Weights of a small GPT-style language model, trained from scratch on English Wikipedia.
Size: 14 layers, width 320, 10 heads of 32, MLP 1280 GELU, vocabulary 8192, 19.9M parameters.
Training: a variant of Adam for these matrices, 529M tokens, 8071 steps.
MLP neurons of a small language model. Each row is named by its layer, matrix (up: input weights) and neuron, and shows model dimensions 176-303. Each number is 128 + 32 x the weight over its row's rms, rounded and kept within 0 to 255. Numbers have three digits each.
A block is one neuron, or neurons of one layer that tend to fire together. After each block is what it responds to, as a language model described it from the Wikipedia text at the highest values.

L5.up1040:097143189127169179098128110168154116088142125122135110215137128184152113133065080079198144121102164208185137124118088128116119107130114177155174101085102118133114115146116112255140074143126154125099112132128118067143176179117116157157114154128125119117109114139171156105132085082118150147121141094145169116136125105105128121142109167151153139113150153095048144127143093135148088101138
Responds to: Tokens largely fixed by what precedes: "of" after quantifiers (one of, many of, several of), and word-pieces inside names or words (Ekaterinburg, Anhalt, an-alliance).

L4.up184:142144142123092147075150139140119080118157109122106155176126152174137097110121173148158088095123165166093138126161122158117078078104075113119121128109125107122123147174117121142203160109096173113088155098134159123163097159079113210061158148163176097152114143078101134165101138070065141152093124104146120103082129111144159108189104172126131121134128224062133070147128083111157102171173
L4.up449:099165092155129101139164124152099120149088111094213079098111108138112149094089152129163132148100103158126091132167084150122156112113065113144145160077131080169098112128114102135103130106088166109177122122150214111146106132094163110143108117129099146099112182128121105180078097177054117119086075136121132158133155081107125158139115107172115095070084116141216200117123123151148089108109
L4.up467:150181098164109045143120181181103168174112136143120130148123151159125146100115137160094135097114112118131106154171146145174182015104126103116150166119097103121155152144166116168150092101112132082144158117156093139111121158091167087159122100169108135122060131139111105149121102144116099159106150119127137117152120106132146166168143117172135106079117133133134118120093101129122111147128
L4.up505:112111133107109107115168126119135155154115114111104125143095137104093131199164181153133141075062138139133208138117163124119158037169142088068185168115114111101128133148145133173135093120112128095114091113132131120094109166177142091119087088136163142109168139185131116164155148181049117123096054113099141129115161133095201123130073128115169159062125157128155099160090133096118111111146
L4.up918:113132109123090163161167133131138093106144151146163079125129155145090159130189192187160093087051165132115096170150141129113214090074093082075152132151097108108093121112161190223073167132134119150095068105125076094145131118119155135124110108129180093139112150117104156160100146117133145155115117124114118126143077070125128193102100124156171120055116160159076129110119164120163132189125
L4.up1097:108119100076106098108189150106131132166067157136146085111144101155072135134153087169163159111076129142085146096160187140143152125136133164100122125110148100133096108112112134145132120126113167131106150127097203123148086138093142134075067131088090086102171127131082127129196148139130059129130068158134132100150147125092098111111139134175131177065109158139149126124170085109093068163134
L4.up1206:141182130069151162073146150142158136124198102114131132162146122099138101125176135120167166085161090176134128140114111130072113129090123137111152102098092094129094125170141117167157129159152116142091074142134162101150079128131138134130119199118139166154116146090064140201055186112120169174173095120146071128139126080107121145191060167063158109101191161168127148164123146092140122145105
L4.up1220:139115119060178062128075120177178145116128104124136092132122113119120151113086108115177139128095141147101129188125127143090153147167052180116158186139100132117123073171128154102063133083154122066085107132134145091164129122117098149110093144146211178130150176109112104118061130119105141184085081107101128123093153167072141108188051092066102133087053125102106089080159155129153084155126
Responds to: Pipes, hyphens, dashes and slashes right after a number or short word, mostly in football appearance/goal tables and match scores (0 | 2, 1-0), also compounds like one-year, all-time, two-person.

L4.up70:095126152109096230154094100115115134128160126158075135161114112113139091092119132132107133141153142123078147168153157142117125123109164142145167107190117091125105058192153170120114143103136131177120085142056178129153186131140153173088093119184160183110132185083197094093109109101151149087231082125108159131133171106138139167119099168138140135138151124179140165137124148131080141090100
L4.up320:126134088127108155083148132093087118170123160096120132111127136184103117136120120109086110157168137148099158139169123156160177111140126131123163123111170115115127122129153160144136123151069196127132147096137152102155112085084163161073157087196092119167151142131154159140115138101123127074142169117126139107160070107144138107129168113140149089119163179146158119126167032103153119101128
L4.up719:158144150095110138162184179103120140141204165092184153100135135130121071091094088091104094101146073109138130184088139063137075130112087147130164097144097069132099122138173147113184080156112116087078148096114141117145128179112167115180110137073151119143148035121204159089096133199130160132108080138111055127152130132074145124126123115142138141119149141124121165136137127124127151121070
L4.up970:129128110056156128112093113072110175096120176152125105123094171149110143078079132170035110138065103121173155194132197100118162121159113156137175090135158145072068102148118130103181125131123147118091143063197144082176096110141165088109121050132092084170162132096169136134127134134111114130121050100141165122139049122153115127175118098108140113160154177148159128109125115061176110150051
L4.up980:074179125102066161116061105189151154168156109113148101148136105136102144113145099116164141081127117091158133123156154158115160078064140131133090118158150073099098116151166217087171157106116141141154121097150082162165141084154126127143149159154082158146135180144138128146110110126139167148146134089146127104146096113120142132176123144123190074077140206139117120122109143095147108120122
L4.up995:142173131130144186140087125127128180151122157099130189081147095150093128135141070119104153138154159096101113147121127166134082114100135163108142114086108155186182131133165190102101121088129220104155122109167134134162130100187136120118141123135171073149087088103170103147122114120118121092154080101131064126142123099124164151124143105194119093104216142130159190128087093111092130079119
L4.up1199:144184131086110142117121125122113115127137101095187064115125101105105118051142148106088121096156160104099137187117144157043104151171185159130141097111135102138123090150125188154102143123064180126125103176098106092125207115141129141150091159149135138124128127092135125129094116133141148086113105079120110150165160077136159187169076138060162044128199142134164131088111166097130134127096
L4.up1246:076143117063084159094127146098174180118131171115099142106095076167065140096141119104087145121121131137100135123152199166086159118112103150128155150116097128149119094143149129150144162114060174131163148100121112141181100132110113121072121154152098113145158159120149171210157153114159149132128136117164100162142121078134100181139180067111145109187141182087182162089145066124168171090065
Responds to: Commas right after a complete clause or phrase, often ending in a date, place or number, before but, including, after or an -ing word.

L4.up0:206153115098105126062092192146115158182175137085108176179100201161126168135162138098097147132086107150142131106181066115053126167092118111102133100089095106115107167157146098133147121176100151147186114140125110146160182149134149138120079093131096185132152043105123178163128139121092171160090119129109148178149168095078104137095132144144176138084162111152111085187131099124162157108124
L4.up63:138136125117082121170113128115104129141193139110110095157123105144002113161085167102190125189147169126149128118113110128082108111195089172096093172131110069123114079161135138125180124105141165142172129085119114135079145056090091127129141124105096100129116138104080100095130118116085132137125126147171176128151142126155169174115124134182155114078176136141128147167094173151157058131121
L4.up331:150142101162154116112098178152127101095099153099110100102115126133105095152143122164082133098118162163201155090156100165167097072169089113141139110115123129152073161127154159131120144134120152084096099116210180163151170099168122104099149088093091186156138110095126177211111064126075128097117100115109199106105111104114164116087171148128138119080150107142119126131076094116143063149164
L4.up491:170129112162084128121124177198104106103092162163156112132109132127123180129122149086131140132152169134148129144202147175096161100109126101119152124090115111232113165131122156140106129079083134104142153161222149100137166140068081095146059116137143083125107124141148125187125159167132196146107142131085142130131129053069142100154135140155146142130143105130038138087110112133133100093127
L4.up643:138165170077132094119177134118070153138152209070172103158161220123085075112211155146088103089121172170105149118160124109114158100149107144132127083129049096131085097128145139107060139132101191117108119115170171098140141146129172115110108129140100118102203180129122240148149166137218153141138115122101178179128098138129113127149150147125154176085140162135096119174117135146114153133100
L4.up712:135170160116111155110122158113116148126124211076122096125134125145065125131159123170100176089091156165122144186166148120110102101162157132092136129048112076096147117141144174155160075091134132143084143055161153096157132107084131140125102094107132166136134111113172133130094128095153122159091121108113200092149111108152154131113132131173151199034137128114090126148072162115168113155121
L4.up908:165151135139110131057059138115079137143112142119156135147103164147097144153138085183169161156090127094139156119162175092177207070143142145119164080130118115102120130150104159136109137141107142097159128081181153054133148103152134060087139146089146122120135110145105188158167201139062130100082087099075094112144076056109194177133142172149146118057130125141158111146116119136159116137163
L4.up1008:156182102162110151066093050057124086130136134158157076067144137136081128087140114092094165159149129176091153131150171099125127126123143127111147106126101051092139084172177161125110145104101113125190096131133166129199173128128205152146154104119164145118169147158113124115156155138123144142151111140093120126187102114132179184090135113131090125076174104117148135094124146150141109072089
Responds to: Mainly "well" in the phrase "as well as"; also words that need a following preposition, such as up (to), working, driven (by), available (as).

L4.up254:122099141073130087123152078098149112177160091108117162161136156149142118155108106088207138116166163056110150150134110149088104099173132148080123109145098155061106104129146098129115157100100113181081112159113214150135097106090156153127103120146192163137197191144112134063125124095135149119161119088120129066144126163119158101104142128121179114077096135133156112145149156119093147132055
L4.up415:158111144129158137079147152164141152107120170161137159120134145205159126136154146141086152118127150148127147140111136173162070149109103093120119101083149120144095178097113085128156143148080160109087054152140230138153146130088142113166101086132065154174134130162162128204172112147084087167165088094138151092189166120138166063107119044211132208148156113134154169129160082150143130108135
L4.up470:166156149027112161105095176200145146155148175096130097130135190175169137157141116167148118136106181131144114131108153140061119136108044156127128176097151074149134112096124112158122131098121103125127107185117212128122127118075097152122116101093136163106099168136105159131178093136137203133130127140144136178152133073138147099113184152155106158117198163147135185088176092111108114110137
L4.up557:152116169108139175112173161120108100145107124123154127121130173184140170151110175138125162140096156102135160128145148142093154144121141086174134113101104114096078158176130105123137151133148141165125079123092165113135130106094137131145132108151102191167137135116204130189143117110099094152146137092142156134136138163092117084131135099237141159162176117138156132160122140141182144078091
L4.up612:210125105109104128098111163123125086187078128083128099119164171164135126182162204145199129118085181140067155134121128119132132154108153079086143156106100095080157150127131100156095130142116171100128127141132150142116134158063130112134102069098142173135100122112142130131135087063088178117163088125107138146193081102102190126071143070148114155103116172086175053126100090136220136189115
L4.up928:154176147141186116096140119139155094153150122117106146083152106195161138146125197101094157121158151132140156126097118183161119114153148104125173047122098115158148111153139101138168206133103166157161077120121177080146154124095102091103057120170000181157156155121134171162162123184133133093164167109131145134090100070140090173113087062201131106148140169117105087095119092148172119154138
L4.up1080:137165123108181088096125178073078142157089152099115133143082127113125129100148190143142116146060182114140133123143128189144057096115134088120111107112122081170102112139135145160102105144136178167096111170131093151153126145106093065116114105135099102162130127128200171146216035119124106136096103088121117083110087119169170125149186085131098157092155187126095127136148051187115139073106
L4.up1102:166176094148179112071096159080111126103176128120113088183137128172112065134148165144125175089125154159110158074106118103127116140092073126113137156071037138168119101151176104127134169134135151106083064149157129152152167106110119128181083118149130136140159073180145092101160165103093124125211096124123113156129125109124186074076158110164148128130119132162147160139121146129118156137092
Responds to: Mainly the article "a" after "worked as", "trained as", "employed as", introducing a job or role (a policeman, a baker); weaker on stray mid-word pieces and conjunctions.

L8.up158:137178148134111160121198085127138140129123192079142135093119164148167136186102129156100154172101081140150061198169146178127135127080136090129135150092100133113094167153147077144128108142185122134121144150118113098181116102060211090116069124093149149112147192135111110174139106096117142166124155133086159119090156091100123145089113098157157111134084119176086167137120145105141138081081
L8.up303:098201103092097129137097097165128121133113148093092143145149129098167100134112149149166120130046115158133112149178111151102147115154106089145128122153112122174123122139134135163111181111125214115162129181143214158186157140112105152092122155169144101073059117126118134192109105164119127154157073137157083163152132124073111173170122143132111152127145151148137146163059119083209119100097
L8.up481:094165139132120138178148132107155175184126136086094107105110159142143112110123196069131141122109150081137133172088106169097118102133119174118100110161113133152138097170142146112107090159144196071159117191082179069109160032148127154117154157089135145150122121201089168124114104133173092097123126098071082152141128114108152057139097138143150091183186114098136133153100191129162159162133
L8.up606:135101189158099132079059159155146201144122108106143152211062089161102151177157162136098135141110148174132152096131104124155117124116138125134177077151106097083163112146146087164125133025107099139073137117142180084160153117034145129093129148132187119173135163079148169147102090164149147089141145144073135130148168071137172103136130111090130143107153198159130126155138110115142169097112
L8.up1109:134104153132098078106119093151156117219082173077120140185101133103082165075154172081132148144164172130165090107135089178084148142161150105153148120135122067123062126164157074155127106132081141190052115186134171168131137134197104214105125099157112142146146120161136132123160123159119114145118081122128106092100129130065120113151140094153138128168186120146131183149178127086108116115100
L8.up1116:121172154151106104113155124193148130133142147078109141071117152074137191119118128126173120157141125101101111148083093156139147091142135159094151082144138131120148083175148102209101129181111114152099142097104137200111139133056177114071112086093106195135141140162163203143126096099137058074113066087112147156113101159163171110124167169142117098110135137173173162147118088137146155112134
L8.up1202:087156118164121101118135123196156116177126165109094147135125156088161199159119111137130144134101155120116119101139087224088112033155154123112207108126140135132075168129116111201124071098160143138103133137147161113144177111152111147123101120111159133121160165131167144229110106117100121083091132045123088120129151133071141128119168113090135119146196156152131156121108085100123163162124
L8.up1227:162140150128127108141078092100205175155104116120175113110136120150126173103159161163136185149114070124117128114141133137127150077112133171100115112109089130103082091160144159187101068110127127124121104116160163150167142056121126130159157148120190154134164101219158144148116095062096074087134069131147124115119175115115165109166199113105115058139139189114190175139125051105139169091044
Responds to: Hyphen right after a prefix such as re-, pre-, co- (re-release, pre-preg), "of" after one/most/some, and mid-word fragments (sc-attered, St-udies).

L8.up327:190156168123147092154136145090126104178130129101119095136086139143052186074108100118113143127129094103126088135110131134017161112147109140135153092082115170088183151127142142146067134128091161104137133123078150130133104129149080075083130090140196080153113075128131139148112127113073131125119080113118107177115109147126121098104113061114165094141143165140120137137115080085081136121136
L8.up390:105167096091119168129090151169160125143162167101148137064117096150080162161113107103107158095115088126113095196109166084067095165091152176099106122107158119145145128156173145082131100127083160167078128131067106139189090117093159093111127143122136143189102125098219174174093118140098160187105048090112104149105087172099118150176147093145172135137152135103140239157143136090130123126069
L8.up478:143183147124104136080110129194127086137112125140111156146106069132046114091140121095110136137110139089153105194136150169116137100111131170135146108140113148126090106137175184121056126220145237146146071188153126179145152094152147170039087150185106135155129135159168062145122130131099144142133118158088161198127100143118124089194184059197171101097117156154100213105093152127153175178127
L8.up508:133181131110158162134121173140191130135182161120143127088090124127117089136113140135126154111066111134152157178135157103161144135096133117124111110136109096169094118169173156067113105118143159114106099122116121180186143139117175154133123079161099202144106119138132096067137064146090117151163107129117084127156114095133140116234114101159155089142184183132159184135137097067182142122097
L8.up693:136175162136119175082175134096168142128157119147097162117118118163103121143119156114117125198138169114130120094163126088090109151048128088156130135113132080135154097135159163090059116138110152110093054117103121142179187128157166178115130149102091107141195208136190141151104073172130143116150072121082116137130107098099129140127149158143136107129156096145229183112124063116059142163150
L8.up873:177149110121098109080146154155133126113173121096148126130147181147097147143172171149136101081171076109152126175166123104092156129096123149096183089110119128131143129156149134136126132090095195114110088192154124142103091067124105149099091128182141105115095141162149163167143105124128124136181115126101138152117126068166093121193127053105102109115198142092103196136119074083183136053139
L8.up1094:128200131089095159090105189163179168160180127131142129169087054145101141133133161113098174070139112117159099168187125145166154080072124123134103082120154064147095123118158180120083117127118164142136103118131104170168141073142147119142126097173059121177097150105121163129123086113119137152106097113076058100150067136157145157166143076137122121121153199147148129112117088108158105152117
L8.up1271:134154111102123138156138130122136142132140203131155120093097093144065116130077176079127173159091127118140092181155156089117064107169148161102136152128111094151170111148175182115104087092107172127106100117086119117193122098110221150134131166169039121125117122129120150098135092133137160193119050110093102152165110128150152097207142081161099140079156163132174215163116087077182161104101
Responds to: Commas and dashes right after a noun phrase, usually a sentence subject, that open an interruption such as an appositive or participle, e.g. "The regent, moreover" or "Erik, the son".

L5.up405:017196146108130185109077149121196175175124132132122149156128074132093137116101097160100181127152137111127070155200150116180096098094118143091172126141146137154139124148138145122160102058106132148103148132148134165159162113136156073115120089148146183138164185124207156195080050162141165197169137102127120119134094139087106100183113121126166116125147190162182166142140093075159113077109
Responds to: Commas in nearly every role across prose, tables and citations, e.g. list items (Sven, Olle), place names (Pella, Iowa), scores (7–5, 3–6); rarely While/Although.

L8.up102:087161115133154138101070138103098139153137165130094122105078124148160080129141177137137154135149177058167103090161140089091146151102094136126106132111125078149114070217154052142110061083094124087090131123170179120099151137080136112157125160159126140146098168079198161139144150107154117122188109087102084129103085129138133130140149161083132103105159182121168086164143108119090139099077
L8.up224:122165119134174208189155122144088165084174156103128128078134055112096115145124135145129157151111144090079080116161099084106131196103085108120168077063144158131096115091109147156070168082134225124065129092091121133171185089167144131142120154114118095130121079164138113154141094140194119085124129102121147145080094173200108108177131094098159161116147104106131119106085132140186152104090
L8.up626:150150161122127160194148157165127128188056162119153091083135077162080117125083184131105149172163160055114095144134113134057185148129068176128157169147072095145132108167148108167114060160207124126176147140112138155163160097113124193156071101112095083138117105072140119159158162149149107120153133104122120123118143152090158111094102130103173081094148136138152128101118200122090098163105
L8.up794:137087188081083177164164154141138095161146126136137123156157143137062151137106167091148190164135119099179111112104151138036110116104113080116105086133066046119120168132157065148135120086175154139195157140152131157177167079047146120124111109182118148127142140061091151119113128169099158116146171145104091116170114135120159095085166126153142079133137140105125147083103075099117109145120
L8.up852:152105162112164140141115140107124067114213143133142106117128129147133119138081132083093100224164196150118143173141116164093139123117116140136160107104089133092068132154154147113066145193124156083097119169186137116150156092101099122080125054113136114128129149162109117118105099142091220117122078122153062137169131070064147168194096146137118112141163142070149138091120080124143091134133
L8.up1175:144190138136135056159124191152123158135119168132103164108161121182098112097125128132108136187123126092126139156094152109096139166053105132136097104100152082123113100120100073190108119064128121151115141181147157170164145112164131069090091127085097116148136121124219142149212123115105142122134066121121104121109131098111118150132127132103158214095152108193168145136182082144122176138099
L8.up1219:121183168068182098105157142098137138171140171090131092091182173107112101134071158155102173180151141049132183172170143087161108125073125181083188069108145148121182115145143104095087103111128145109138114117182124122142151064165166037158117120088125175106115150109141178110117118140167106108111114113134084118120111176134148136159117127110123058096189166089125074147091071113114086208146
L8.up1253:083167168148109192137122094101146114146164164117178146149138108215115102141143175119147150175080162093142153155103201104126096117104126153089088084113101111143143114143158188135146129091135120153125100104154134157162122051109128144069131159115150114140109120115155127129132148116119168048159145110088075134162099121149151120170065121133163150101124148140172174110108198155067103147127
Responds to: Mainly "long" opening a compound or superlative, as in long-term, long-serving, longest; also word-starting fragments like rel, inst, un, and table pipes.

L8.up46:110196146164142154078186148128150127122155087143105179123124124136109136127186141091169101135150181104083130102145172100143129149153143145118111109076125131148092173137115112142098126133144108121115101134128124157086125128143124150103102109109155143144148128233165126145095088140100117128131143134121112055175134125152171100121166088179135089135196159099146120140108122158190121204118
L8.up184:184147152080127109090098107150159080102142118062128150106151143115141128115141089060080119099145125126118163094117135138123115088136084128098131104089106117126128096129123166165069131087092137074156120123191183108127149132090103224092133133114196126088123081158167094162149163099153136144102090081055127091098131142123114053146122199092144087075098163163103162132109189125179141090121
L8.up241:114150070162153129081139173136101187141142132076095134145099099134086138128164137139128141158134133143121165165145161169160105113128104119110202109140112136216103079174172146176091156091101129169144095125092156068070121079136164098141098144094151144127121084194150139113119067142184120066113086099156112104076084116128153144167102120089137128116127139128138108146116121122165096132147
L8.up312:178146129117136127156138108093109177131155115094089174181128148128086102108152124156170108166128128107082123136110179211160124140157120094079182092088069161135087101116139113199083120123110141113077136093180135165110155091066127130074138175121118129098173095119146159127164161133147176109091053076103120097118190124080121115165117187111084107143123185148155094155107154154116138095086
L8.up978:148137120117079175133173197162133117160133118141098088128139131118143146149142118156182087082119215138092152121156159131156107118098142072086128123070082032126109108077117119110118147142106167119148172123134153140120093131106150103157154125135117121108108145091094145143114102143109159093151126141112193133162111103116180069084127149145114112106160149121118172137137105138153098135111
L8.up1165:178220091110169119070157072175093153121125157135106140098131090174172194110170153188183123066082066113129173116126173105141092065079087089074178156088083101137163097130107113138178097147115147099161130121164163155173114112106132143091072115149083101106120133141117184122117060115110138172112130077124107115149098170136089131135119130156129155127105127173113176103106059122144120095093
L8.up1187:150115135092130124122138185147154147136158122102069076195127170140120175086128127167181147113123143129124172096088151119157081138120069115112143124110121126193128141057118139168078139101089127157114141192182172085125098106134136150061115108101150183120132104126110169107158072162179191144076127075121132129169111161129187094137133183126078129097123128183132182126139126114135135102144
L8.up1254:162200154138091126087203130118090157132132150071176144171144120153073074115198092130109104133119130111146133081156204137125116102145140149111124097099053096117150180109134111175197136164122146131105182109192111150107119103065089121136148117104106066125132148166117133104154108149093150124106164133122104097149094134131089099158136102136137137076139139153086058154106106096065108143121
Responds to: Middle fragments of split proper names or rare words (Et-ru-ria, Lac-ka-wanna, te-ena-ge), plus articles "a"/"the" after "as", "is", "at".

L5.up570:128150114169167119113134126121158113137158118089142105182127101068113159099124090143080146146145124109149107169137087109127138074102090138127140128129083074165130137179146104093159142153141132157130095113190136065119139085086125096148172084169156185158136075140161112154097142146091142108157027119123131136098100133147162136116176145174154125077129119158119150156139061142155090133152
Responds to: Connectors between two numbers or paired items, such as en dashes in scores (1–2), "to" in ranges (eight to ten), and "and", "of".

L8.up17:177159129101117117191099182185090134145124147122196162143169146159092156140109134114114143152155149110169135096191174125096088138117084100109212113116094151144094152097183175140130107092162115109112148128149150176119160086136127101143129115100124101117113144096174099114167094131103161128114182079147210120122112149107173078173122084123136156060130142163126147114109128139132126141089
L8.up177:151173137121121199090144142168142080161112120173094153123141105114134156137085105216115172128118191171064150130127120110099135178125122118118107081149083129185094095142163112110126132139135153173114044135166130164136136145137116164102124139154139154150105180129133143161167094122057111094170083037080079133131152124152125180201083114135140098140135157158172141114130163137204132096105
L8.up206:162129092098173080135173130127154111139162124136130132144132115132162139103050148134128132113152079127054112144142080139173106085117148196125067093107053141118158110192161192162174144125094188092086152140104149142174124126092114117146100112126156149077067061166179137153166080171129121108123056088124096163110165130105157115120174089092112110115097144151149206120102128117131103122067
L8.up243:162163141109152101130071138165189162171126188108121137116107137119099099145112165174073126138130129139096114197168150153097122119059099142141158148154083117190114110139185113159122165069115118143142074144150120062143132092138182147071140114126128055159079163081115105135099102157133132116185103073065140108158145107133145116143066115163120091094125130085144170148104143111109157159090
L8.up825:080128156170083143118144136142176108137193122157135103141110117175088105128128146138140083145157164099143128119156151123044107150097064205096150107148132069125107104182165134177136122120136131137119184185145125126115103105112189125069159125094168117131138146101130097123103148210063139070140132136181118177088099101157147140174134164123189083048173163143147129085113128099176095143024
L8.up861:151136115117078213147122163175192138140104126138106102160080145091085110115130125143152098125110136133156120197161173124097066049128076142145163181082094151136106144114144128150159130056093104103066147106143132085153176127108145130131129146152147109156139118088098104233129133115148124056087112112140119125130081160160173099196115141113155077095084149138113100165072175101150130104090
L8.up1102:140179108125115151143142174193110127134169140123207111145114116158124083135138156120090124134159164095142124179098124148128156122108145158135125135124093148137113116158183208113195107162116147079130111136143096111148159110143167117130134088134124119130123159156141117175154113140148087117146125072115138188174132115190138107168065135126148127108125122167131142142167175116140104121099
L8.up1196:124187139177176131087095125140175146144166140133116126101089127145110082184138111124131162105162154150115126152126141153169120104124107135143139114149109131158124110138137189139130090097105161150107120171095149194146122073162177166163095071070096154126157139161134079143144097147099104119163077073116124175104072183127142089136108067095166060110050134193113171120184105149135113105055
Responds to: Hyphens and en dashes joining a number or modifier to what follows, as in 3-year contract, 2–0 scores, first-person; also weakly on split word-start pieces.

L5.up1134:127160139115150154071117148102063124150143111142187122127146136138104148165136168111172167104163148174124097172148153117126122113114093172188133143081105054092092127140133129162188048161081106116097088159140157111154102125097123079094105140149121160133089102127066109137148107110070148108113097114099097103070136131122158088131144109104173133079169102156103162148187113102123042141141
Responds to: Inner fragments of words split across tokens, such as ti in substitute or ultimately and ce in transcendentalism, plus compound hyphens (single-player, second-tier) and of after one.

L4.up82:086216136157148165085165132140176140162180130146107108167145131125164092153154185113144141076165135100154117154140146150088140089136074216094119125122097114082108109160125117124150153159131109142120095181118130139148091084103138134141114099143144150161114136128152146105109121104149171133151148103144122103153103149138142105120122146117143161082129121188158154131135126112121104114104
L4.up112:073111115126181124142136184140140052122145118109162121100103102157054128155137181154130112081136165177041151173103136128122061110110124129123094176101113129145115091118149100165121154113158090120149094136134112096129068113108049138087142138131143109146139140161140112135170135106160128130151135129115050158088071100094098129170188149106113122150180123115107087146117118139184091140137
L4.up206:114184158110122144129151177158148151134145133161171115134148118183179083126087200182146126129117204085215131143128140108161126086179115093144111107106120126149111111179130153112142181091157168151162111097126142156139094109095155097090114130128091146183144108092190142123155070168131105107122168133136131069134132145089117201097160096125126150133182123153132124124083121172175102137095
L4.up356:143144124135147111060147116152174135137156163128063121169116198220190085139154125132168130174112134113147120116167172153148152094076149181113127095140076110109088141127135093134123154157094128176112071167121186142139172131082182146100107099135113140156143101182115174171114097139105087085077095132125106170157152205125139091106136108141080138111116177171156124133160155153174103063077
L4.up507:098206136102111149127176079134155144102205136143090121138183128147067077173064134100168179137163107048152132162132133122124164148122128128097159117164137107153099133175113213104097115145124135148131081119115140142114124145151183174117104124187090182148149148134147155127060116133163105157105081082127159118142088161104118111115127101141159109090063140144101158133153157157131090102098
L4.up985:158178151144163109081207158161124173118177120141124147172117159166125089213191154122165139133121139084178091143113062141149153156106136101123169124125098110114109148173171096137178118154131140142097102103152132114148127100158174136170123134155103103150145143051069095182117099168079135150147112110147164123109143105123121128120093077069145169109113107126135126153107153113073119132142
L4.up1028:088154135112069095106071149072100116162118140058113131190133196168143132154087086133144167126147099118168136189099136156100188097089104100086171109157128153130068148153139065156135151103058126096116077142113155140122145128109171166154066113174141190156136157114145136120119121134129109134122149113101117115116096127084126168098086080105089150146118144135135093094124122128133099118069
L4.up1190:140177202187125163132197140142177121139191111177146136141169132117126096182142131119087177112158169049143148110134141181113193053070132167090125147139118104175061114126167167111132154151103119194176078169173117131133140084143114129167100090113132128149123159144138107189081117173177108091152134085117127125139113110118161177159085161155150111176112191147097152187123143127137109055091
Responds to: Connecting words that link a quantity or start point to what follows: to in year ranges (from 1951 to 1969), partitive of (one of, many of), plus and/or and those.

L5.up369:118131117148089153110063173096140114152171162080134086156146116135103089144092142146036129129190162106134156123109127159144142066042133215107115130113146059153129115147156128176119137150148096144126138135175163142145125107164183091069115108122156117164155161128086120144175101149090146118162117082108028085174117093114141216157159168126161128087153122152134115054128124126171094176102
Responds to: Pipe separators between column names in wiki-table header rows (Year | Title, Club | Home city), plus words inside proper names like United, New, National.